Weights of a small transformer language model: biases.
MLP neurons of a small language model. Each row is named by its layer, matrix (gate and up: input weights) and neuron, and shows model dimensions 16-79. Each number is 200 + 30 x the weight over its row's rms, rounded and kept within 0 to 999. A neuron's up and down rows have the sign that makes its largest values positive.
After each neuron's rows, "fires in" lists the words (lower case) most often at its 100 highest values on Wikipedia text that the model never trained on.

L4.gate207,198,196,224,233,224,186,182,164,208,194,181,209,216,257,181,223,206,207,181,142,197,147,197,246,208,218,173,180,171,165,194,241,187,163,176,188,169,221,199,201,251,208,178,146,218,133,266,186,199,240,184,193,188,187,195,182,192,208,115,186,213,202,175,253
L4.up207,216,170,181,217,222,160,222,175,184,197,159,249,134,183,187,195,215,188,225,205,120,204,180,231,175,232,237,171,225,255,202,173,194,231,273,202,155,198,201,192,196,188,164,228,206,201,183,182,215,206,207,200,197,235,251,222,168,203,228,187,205,168,234,190
fires in: "released", "played", "published", "held", "scored", "based"

L2.gate12,149,161,165,166,145,182,207,199,184,182,222,223,212,164,172,212,179,203,147,204,178,207,179,181,204,185,160,217,178,194,181,202,233,186,196,200,232,180,175,195,219,188,216,177,232,177,173,204,185,226,201,249,172,232,151,212,191,163,194,205,216,191,149,218
L2.up12,207,131,180,167,187,231,191,167,201,178,235,220,181,208,216,144,202,174,222,215,191,161,195,196,160,190,196,202,228,235,188,172,210,197,140,205,177,193,210,196,253,239,220,260,191,177,142,236,244,189,179,229,214,240,207,193,204,158,190,180,246,176,144,198
fires in: "de", "is", "degree", "deal", "reached"

L9.gate553,201,203,224,171,230,237,175,214,206,199,203,161,198,206,179,199,178,209,201,211,207,163,160,245,215,223,245,184,222,213,132,228,256,235,220,243,212,168,204,217,148,211,184,215,233,231,189,240,180,180,197,265,237,214,223,168,207,149,208,156,205,214,204,158
L9.up553,170,184,199,176,198,222,205,221,162,221,213,221,173,184,240,164,161,212,218,180,172,189,212,184,186,217,194,278,195,243,188,170,178,215,207,228,173,214,191,137,198,163,186,257,207,159,202,209,220,241,215,231,157,212,220,204,180,219,159,200,144,159,199,208
fires in: "will", "to", "could", "would", "may", "should"

L4.gate293,187,214,263,184,195,229,155,207,177,166,205,192,179,224,150,127,233,228,175,242,213,199,174,206,181,221,200,178,162,179,212,185,196,233,191,224,185,218,199,181,202,228,211,131,249,197,202,213,139,246,181,188,155,188,200,211,160,200,174,180,220,225,177,232
L4.up293,167,195,215,218,148,221,215,182,183,220,221,201,230,181,186,146,208,167,225,198,191,208,156,197,220,167,224,261,208,226,169,135,207,218,214,154,183,123,188,140,206,204,247,248,218,158,157,167,174,211,140,184,147,184,186,218,202,203,228,152,199,210,174,220
fires in: "of"

L4.gate556,163,223,207,178,201,180,170,183,218,200,180,228,219,226,191,102,193,227,190,230,216,194,168,201,142,222,199,208,187,247,175,180,160,155,173,259,285,132,156,174,175,206,205,187,234,143,162,206,177,181,194,209,243,235,178,216,172,186,239,198,198,227,225,226
L4.up556,176,220,149,242,149,202,179,204,244,187,216,240,190,216,194,132,188,224,174,234,225,235,211,206,180,174,237,236,207,209,210,182,198,178,209,181,209,164,172,170,186,245,274,269,207,230,227,190,191,163,186,146,144,202,213,160,251,181,155,190,194,238,165,211
fires in: "of", "across", "throughout"

L9.gate240,208,178,239,156,199,184,178,201,256,256,209,169,241,189,218,186,170,220,240,237,227,295,174,159,196,217,199,194,178,238,189,185,254,184,267,206,180,203,209,177,228,232,192,218,207,214,210,189,219,210,228,232,219,202,188,178,223,174,236,184,172,209,247,155
L9.up240,200,253,200,225,201,199,200,233,201,188,166,199,192,190,194,214,177,171,187,158,246,179,216,149,153,218,197,210,156,265,200,158,207,189,213,158,235,190,201,249,219,190,244,211,172,174,216,217,197,216,155,211,177,159,221,216,198,237,169,194,203,160,201,208
fires in: "national", "public", "main"

L2.gate448,182,212,204,172,222,185,215,142,217,156,196,195,214,224,239,198,212,157,176,171,181,196,179,209,189,212,208,183,217,208,202,210,140,154,165,195,200,215,134,171,232,196,232,155,203,194,189,229,195,238,212,204,188,203,178,160,175,211,215,137,162,213,208,195
L2.up448,189,246,182,147,224,166,203,212,207,144,200,229,161,210,239,188,216,101,207,214,173,187,197,239,235,196,231,166,151,166,202,198,184,205,192,178,211,135,186,202,180,203,194,219,211,247,222,164,169,142,192,229,184,222,202,207,176,206,171,182,217,195,229,199
fires in: "between", "with", "after", "against", "from"

L4.gate486,188,207,263,157,188,218,198,180,207,219,203,223,261,231,209,194,207,242,177,192,114,208,187,130,180,167,196,254,213,208,211,220,192,156,208,167,147,148,126,233,188,224,225,196,228,239,214,200,193,200,196,199,218,200,213,216,166,204,194,218,112,211,178,215
L4.up486,198,198,201,238,216,169,182,161,122,175,167,134,162,209,219,196,186,193,229,237,210,148,194,193,184,240,177,142,193,183,191,194,172,164,235,206,233,228,150,270,153,214,203,197,187,180,253,158,223,200,224,182,234,191,185,195,201,192,163,200,195,153,203,232
fires in: "with", "against", "democratic", "candidate", "opposite", "receiving"

L4.gate562,174,200,166,171,223,188,200,162,172,208,213,171,183,213,209,211,190,229,177,195,226,161,225,239,226,201,183,206,194,179,180,196,240,180,172,170,188,213,230,231,218,170,198,124,189,248,224,218,206,252,148,207,242,209,199,234,202,134,212,141,201,220,195,193
L4.up562,206,240,200,151,245,213,223,211,199,159,188,224,147,212,231,163,209,176,166,201,167,132,207,192,175,158,220,230,219,193,236,208,230,187,203,209,189,203,180,168,201,222,254,223,185,260,178,169,200,232,192,224,213,163,191,184,220,196,182,215,202,280,220,263
fires in: "would", "will", "could", "can", "to", "were"

L10.gate506,204,237,177,228,175,203,182,210,240,179,179,214,179,189,255,193,201,133,123,224,166,197,195,211,195,177,240,178,222,210,195,186,206,250,213,236,201,211,174,194,168,190,237,195,272,189,175,195,154,191,173,262,174,218,185,212,166,211,205,166,156,245,200,239
L10.up506,160,255,166,249,232,174,232,170,196,193,254,148,179,217,277,181,158,174,193,193,185,213,203,173,210,207,211,179,222,271,208,145,142,215,211,190,192,167,188,168,217,224,214,228,212,200,218,235,211,202,140,214,251,226,213,180,172,204,198,155,217,234,209,193
fires in: "and", "become"

L6.gate487,240,190,200,205,164,213,180,193,179,204,255,170,266,211,198,154,183,188,234,195,205,227,181,211,170,189,180,214,185,224,197,172,193,235,217,166,227,202,202,235,228,183,222,215,226,171,225,233,222,172,173,234,233,237,208,172,195,223,172,196,201,179,262,203
L6.up487,209,251,215,216,174,183,238,213,147,218,165,164,219,206,205,247,196,228,205,212,240,212,213,199,198,214,172,181,216,173,158,159,209,207,193,257,173,214,228,208,211,178,157,284,240,160,205,165,271,177,181,233,261,210,206,205,226,222,185,208,178,202,205,242
fires in: "of", "most", "various", "many", "several"

L5.gate77,189,228,230,196,149,167,238,240,147,227,201,221,212,205,165,201,227,145,191,227,186,185,176,226,166,223,158,179,203,205,207,212,186,201,163,221,251,201,178,195,182,177,230,186,215,194,258,209,207,256,152,159,202,205,160,183,201,265,224,186,213,218,193,213
L5.up77,159,192,213,229,197,220,230,196,189,203,212,161,212,201,183,184,160,149,191,259,200,182,239,158,185,204,244,257,198,203,208,195,172,223,242,176,215,204,265,160,226,161,202,256,209,201,212,197,216,244,218,170,184,220,105,245,168,194,187,254,219,196,154,239
fires in: "1", "academy", "generation", "978", "genre", "academic"

L2.gate363,214,195,205,230,197,197,174,192,202,219,165,227,247,194,186,228,192,157,182,207,247,166,178,142,211,172,129,212,222,238,173,225,228,212,152,254,192,154,177,261,199,179,240,234,200,196,187,197,198,206,265,244,230,165,159,190,231,179,263,183,173,269,205,195
L2.up363,235,220,172,199,123,195,226,245,191,234,218,195,222,208,157,221,204,245,210,224,171,173,164,185,213,211,197,198,169,239,260,243,218,231,220,213,209,218,195,203,189,236,242,174,167,200,201,130,263,193,217,161,168,182,219,179,204,162,184,181,194,223,263,217
fires in: "born", "built", "architecture", "architectural", "completed", "complete"

L9.gate180,155,225,164,247,218,218,224,238,197,142,206,163,230,182,166,208,216,221,237,208,223,218,192,228,176,237,212,200,146,209,224,245,204,182,173,220,232,190,231,199,183,219,240,187,220,234,192,190,214,266,180,205,236,142,165,203,150,188,251,151,194,207,242,194
L9.up180,218,162,205,230,211,180,191,155,158,221,211,139,248,214,145,228,210,158,219,152,195,155,168,185,149,208,190,175,228,267,218,238,158,203,245,259,189,202,269,217,195,220,224,179,176,249,239,186,205,192,175,205,229,258,248,204,196,194,225,248,268,231,166,188
fires in: "the", "theatre", "green"

L10.gate36,165,177,183,179,245,140,168,167,181,250,178,148,219,220,257,191,263,191,228,185,251,167,248,217,237,162,207,187,179,177,213,209,222,222,213,207,182,174,197,246,157,224,224,185,234,228,187,169,237,167,245,183,229,144,164,181,219,244,169,228,204,201,209,210
L10.up36,246,155,200,247,184,253,220,211,161,229,231,207,226,191,218,249,167,216,187,217,229,217,189,187,207,207,184,225,199,197,190,152,221,205,181,226,208,203,173,183,178,228,186,201,254,216,184,175,207,199,228,200,245,202,151,189,204,206,153,201,210,215,221,203
fires in: "some", "many", "several", "other", "and"

L9.gate425,214,174,244,204,176,213,211,235,198,167,211,223,240,195,234,220,156,182,178,217,235,214,245,231,190,184,190,214,234,209,195,220,255,186,225,204,194,221,213,231,179,166,236,205,166,191,206,144,225,226,172,181,242,186,203,200,214,239,148,200,184,178,176,210
L9.up425,150,236,188,187,183,167,194,226,182,184,224,245,181,201,204,242,237,206,187,150,213,248,198,197,160,186,211,215,190,220,216,256,232,221,219,226,223,181,178,219,210,180,206,183,225,229,144,221,215,197,159,253,214,228,236,111,199,190,182,228,199,204,175,257
fires in: "are", "were"

L4.gate220,175,167,222,193,260,215,173,196,214,191,221,256,232,184,197,180,189,215,151,243,248,190,155,222,227,114,197,185,176,263,199,213,224,210,201,233,222,214,118,161,197,203,168,173,204,181,254,140,207,134,206,228,204,182,174,174,215,140,212,168,222,245,183,220
L4.up220,194,204,186,168,190,184,187,204,224,222,199,182,210,214,192,179,209,227,186,216,225,168,204,129,219,198,214,168,189,162,213,211,250,197,195,171,184,173,199,186,127,194,177,205,205,173,240,192,270,221,231,155,216,231,176,259,203,154,190,194,207,196,175,203
fires in: "by", "to", "rhinochimaera", "as"

L9.gate82,231,256,195,213,215,236,178,179,253,221,226,159,190,185,148,186,164,150,201,199,194,211,195,191,218,200,261,230,203,192,247,206,197,203,187,218,193,148,195,190,129,224,204,241,219,233,270,188,216,218,128,169,194,195,205,203,205,184,192,123,149,232,196,229
L9.up82,229,232,201,168,244,212,207,184,200,212,138,185,197,198,221,181,220,166,199,247,209,178,179,204,206,275,220,180,187,172,178,211,159,215,198,192,224,234,223,221,196,243,205,213,198,157,180,223,242,219,200,200,258,213,179,170,179,167,212,182,214,224,235,276
fires in: "and"

L10.gate165,217,137,151,168,119,253,190,165,214,138,227,226,148,220,202,217,149,218,176,199,173,208,224,233,206,210,193,199,234,216,211,225,189,216,167,200,225,236,200,212,224,208,206,224,201,202,210,218,208,265,170,236,223,157,188,202,220,193,228,188,209,152,231,272
L10.up165,168,201,146,251,167,206,242,235,197,238,230,235,215,195,233,218,158,143,181,178,236,201,219,184,180,201,199,211,192,239,207,214,191,218,177,179,208,196,212,227,228,242,168,187,243,184,154,228,173,152,176,215,226,187,223,229,119,183,232,218,139,128,217,177
fires in: "was", "were", "is"

L8.gate531,195,271,163,150,177,205,209,184,234,192,198,239,180,176,183,239,231,185,222,249,222,255,256,156,185,211,166,188,192,235,205,240,198,171,172,179,259,175,211,268,193,276,216,217,200,229,219,145,195,209,212,197,212,183,155,232,141,171,171,203,220,204,220,218
L8.up531,253,179,233,199,239,206,195,223,168,221,156,185,216,185,167,188,245,213,211,241,220,171,158,172,233,227,228,149,153,171,229,197,170,165,192,158,179,193,176,266,205,223,206,181,211,230,235,169,220,174,182,248,241,167,222,235,172,198,193,213,209,231,292,208
fires in: "the", "its"

L9.gate569,183,249,185,176,259,240,178,165,249,195,238,204,158,215,160,201,160,173,174,140,210,197,206,211,211,183,195,245,239,166,211,220,235,225,155,147,233,167,209,218,153,183,216,214,228,244,211,216,194,251,234,203,232,170,170,239,180,227,196,183,231,189,199,181
L9.up569,180,165,188,210,192,240,192,143,196,148,166,227,184,171,196,192,208,172,177,232,197,211,154,203,240,165,238,259,209,201,197,193,186,211,194,233,225,251,154,207,214,165,232,164,213,167,214,181,194,223,205,229,179,191,194,205,159,187,166,214,164,230,161,224
fires in: "would", "will", "can", "could", "promotion"